{
  "head_dim": 64,
  "d_mlp": 1024,
  "activation": "swiglu",
  "rope_base": 89700.0,
  "qk_norm": true,
  "tie_embeddings": false,
  "init": "normal",
  "init_std_qkv": 0.0317,
  "init_std_up": 0.0317,
  "lr_mult_o": 3.0,
  "schedule": "wsd",
  "seq_len": 256,
  "train_tokens": 900600000
}
MLP neurons of a small language model. Each row is named by its layer, matrix (down: output weights) and neuron, and shows model dimensions 0-127. Each number is 128 + 32 x the weight over its row's rms, rounded and kept within 0 to 255. Numbers have three digits each. A neuron's up and down rows have the sign that makes its largest values positive.
Before each neuron's rows, "raises" lists the tokens whose logits its output raises most directly, leaving later layers aside.

raises: " film", " Hollywood", " scenes", " starring", " producer"
L11.down390:155097141095129113151080178076156091139155130165157122170130129132146146187168087192097168158077112205079206172089079151151101137128125143138165135147132135126129162163092196152145122147109122101169135111114229080170154136139084088109100131125158203071118157101086162087123167145170141120061128163084147169137190105165120169096095086176148146106165159155075175181103142129131164152139

raises: "ve", "ble", "ons", "vi", "ous"
L8.down3:074097099107066127155150142163135110122159161136113164157072103118167120107143128148097178151087165130135071110100114167163110118079147121156153106112094132137150125124118111109102094170120176190134142066058127077114126092091125164167096141120147127165148138108111117172101114082128089130121174189102077149095049142198166135090170082172122114133113151105097139137120084136116178123161

raises: "able", "ably", "ability", "sey", "abl"
L11.down44:119089150115079106078128099153143165103118113092178125117107101122124107143126113083109093205106097120182119076111152138120125108072168145171106119076141124117107117113138163157113132115119137164091116159056132072125104129118122127155115199129121135092137137044147156145147134164168098141157117073131146123154166178130168113078091122098126122096079082133162061122126101099111140102085

raises: "'", " could", " can", "’", "ronic"
L12.down523:114172174074168121112127105130160153158131165082115112169121128100153120125078133168164132126159122127041146154132186162115151149152087110139017107191108163114113131162184164105140175130148117084101184101155148115182165092165111127128171183140095165123136165109138097133109020031103143116150125132167087130102155167202108112088106099122119127176133131168130139082160115167130103120124

raises: " school", " School", " taught", " college", " education"
L10.down555:130106138145151158096117167128151111167083043105059169076064086074050154151191124130117079102146186140108095136056107177139117170094128185100085121070102128155110118132124110096111121198096126142120104131129161135132149108133147126104141123104120124178181161094105163138117164116145133110122167146083181111136127106128135189128106153175137098153148145123179118144106083123127130130126

raises: "ita", "itor", "ici", "ional", "icient"
L11.down138:086157057174118076107148067107165080189109136104120090178138194101131132146102128119114135144109129162154159129196130144081131116079161075108071082131215151189142135097162139151182151171195095197134150108087181091091118147137112129114139141097129187072147138142141180142169150128084126176109099070076095119110123150175123094115097150093123097079139141172088116127141121149130115171139

raises: " was", " had", " played", " appeared", " exist"
L8.down303:141143105114164079080029183153128114187151131130165159163134125145084130129104125081145120138099127090179087163136146201134125139152086172136088153151128143134160122153151097062137164086118078153081147155199107149126150122145085143099104139082121153127142133102124153107092073146153140119135095129115131156074156129111174109127151171104139165143095110140033074154116086093107137126041

raises: "ion", "age", "ions", "ional", "cos"
L4.down335:169115144110193085167211123170144182157235204103163116156154111134196108164075170170127175126133138191130177073175124047129150115063118079134099152167174156157141118137096097115096106119113189089162174102086169113125145120109162182130136149146160111089139136109137112138145166100129146111179131120098113091179104128129099165130168101113173073146136106111119162172130121123083148154115

raises: "-", "rine", " met", "ño", "st"
L9.down798:101107104081129093113162145080159143112177164100127100151123127128084161118086086121142111127173161120141128183133121128114096093140198123184157095171143112132153102142123126103117120162137168089140104110119082081155078103157178068075164166187101113144167101105135127139142080065095172096183183121121151122084092118149112174130171068132150126053090120071125125130150095106096157120135

raises: "ue", "ual", "ible", "ales", "ente"
L11.down885:123142055065202069045148159102113085152155182107135119176132157134130049159108113132135105145080140154132174109173105105160096160101164126141038135112161121122108141157137108142180105108187160077069131130132111106135114121090190079152113146153172171164126137176169159159092127139115167116091116119157116140143133150228160163174074187197110140171177101169130125145101108146052125148106

raises: "iga", "iti", "irc", "ele", "ell"
L11.down730:185151141144121162172122151123100125084044176122145116132120131140103117073109125195124138159173116118085131153124116208142183122135115079151103147053132146120129170147136104131078143164029112123096149129131146127152109135094113073177154136115147158135161211064110174160159136112110076093172127168158107100123146156173137103135106163080146060144155128087179123094096140114084129168087

raises: "ator", "ating", "ated", "ators", "ates"
L11.down961:149148135153143086091160062150142161066155152155116101183196128137130108178178128096120113145070122130122159083073144118119183179082154094199148090122172141146139137087085109094095075137161148118203094193129141115157109151149157117073128132112133109154134120117139152095091116149093178068163077127188134131128091110243114109139162167126089099091092159102149170130128121147111117157111

raises: ":", " for", " :", " ab", " version"
L12.down482:139131131145130184144046106113087191104171181173134118148099169106145141111124112152136057130120100143158106179063187125126068137070076110097115127119105139155105132158121139176131094166082161117128114122126073125095078189137136124099128143098072132170147159101179127183079122116121145109129109146106102136128138124000117151069182088137172089111142150123100148113119133124146140149123

raises: " time", "ude", " year", "ily", " period"
L12.down971:117097117115165131096105106148082138138127083149136085141187191098151069130094140126177116090102184140102119197150119107160085124166105128097132127037128147189191120126144129109104078201106086148101116164166139165086107105126135105120099154098125131200137126074138099131119118073148087099106219100142160110105151111121180161130200150061072192102187111148091146146135083106127104182116

raises: "?", " —", " –", " -", "que"
L12.down441:121163084094139145100129082150149166101085147124164110070151194130151109190106086096109109158110115168094103081125101127098193141130168093126189137166072131111067067166088137189089223141123093044081180196171155079130140117097121166104106116099138213131134102071211133124157164118115128125155123093144159168152140110209098109158144081178066102122165141128158100123094093113125154095094

raises: "es", "ers", "er", "age", "ing"
L8.down252:047165119094150180067197139117089037184149122204165123130075133171088117122106091170125110117141165112098157152157137087094150145092149131115111110160105078147133074070119098151165149117095157107148139127122135061185153119101115134069146128134112103048143141097120110091075129107149109046162159171113120120158141157150161111082127094098141113164105158151109164122158174204137162129168

raises: " −", " -", " –", " +", " New"
L11.down56:123184107107066095125132135092162116139138165113139099080104083210173147116127158084142098141110126121135083149097102118117169155068134117154152086133108086094155102129152116140173117119165185103131119180133151099127145136086176195120108137133117166147154111067182194137146140152090127147119170086120120069117127137170157160117135152085109183149158139116108069140113134107076173060090

raises: " present", " 2024", " 2023", " 2025", " 2022"
L10.down745:123192163111154122144085080144122191092074120105127153107116088126210150145110136111163104173130144128108145180099110084129174126108142115155096070101134170163147100108156144086154190147087138039101143067151132189140074077099081122146134095081118127151164102137124103196120140064177151141133153089133137153197164135063131130115091139177114126172154131071136190147126120114104091110133

raises: " science", " Science", " Studies", " scientist", " arts"
L11.down966:182135114135120104150137162056097123139144094123095163154106108076136133105067149128099121110168145131157144115109172101081188113165142042087133102062138132099105083199110117118114072149059199089132212136127101149143141201142118117091110171141109123140060135165093113120131158092119095098143086118152147115072100165099106103134149151062116078125131129134053120156111189149124102170154

raises: " the", " his", " him", " both", " all"
L2.down970:143143099148172127070125097106128109170100120086188122104220179139065106117159110091150107136143153120128124115185171131132162148151129191115114168141093143117062176123111100059104139106116165164071122155138129144115092142131148153096108128111180119137099097156093075170123122149163072157061091106175146127146137153102103077158139096138154115153129110174134128154139124108120165157136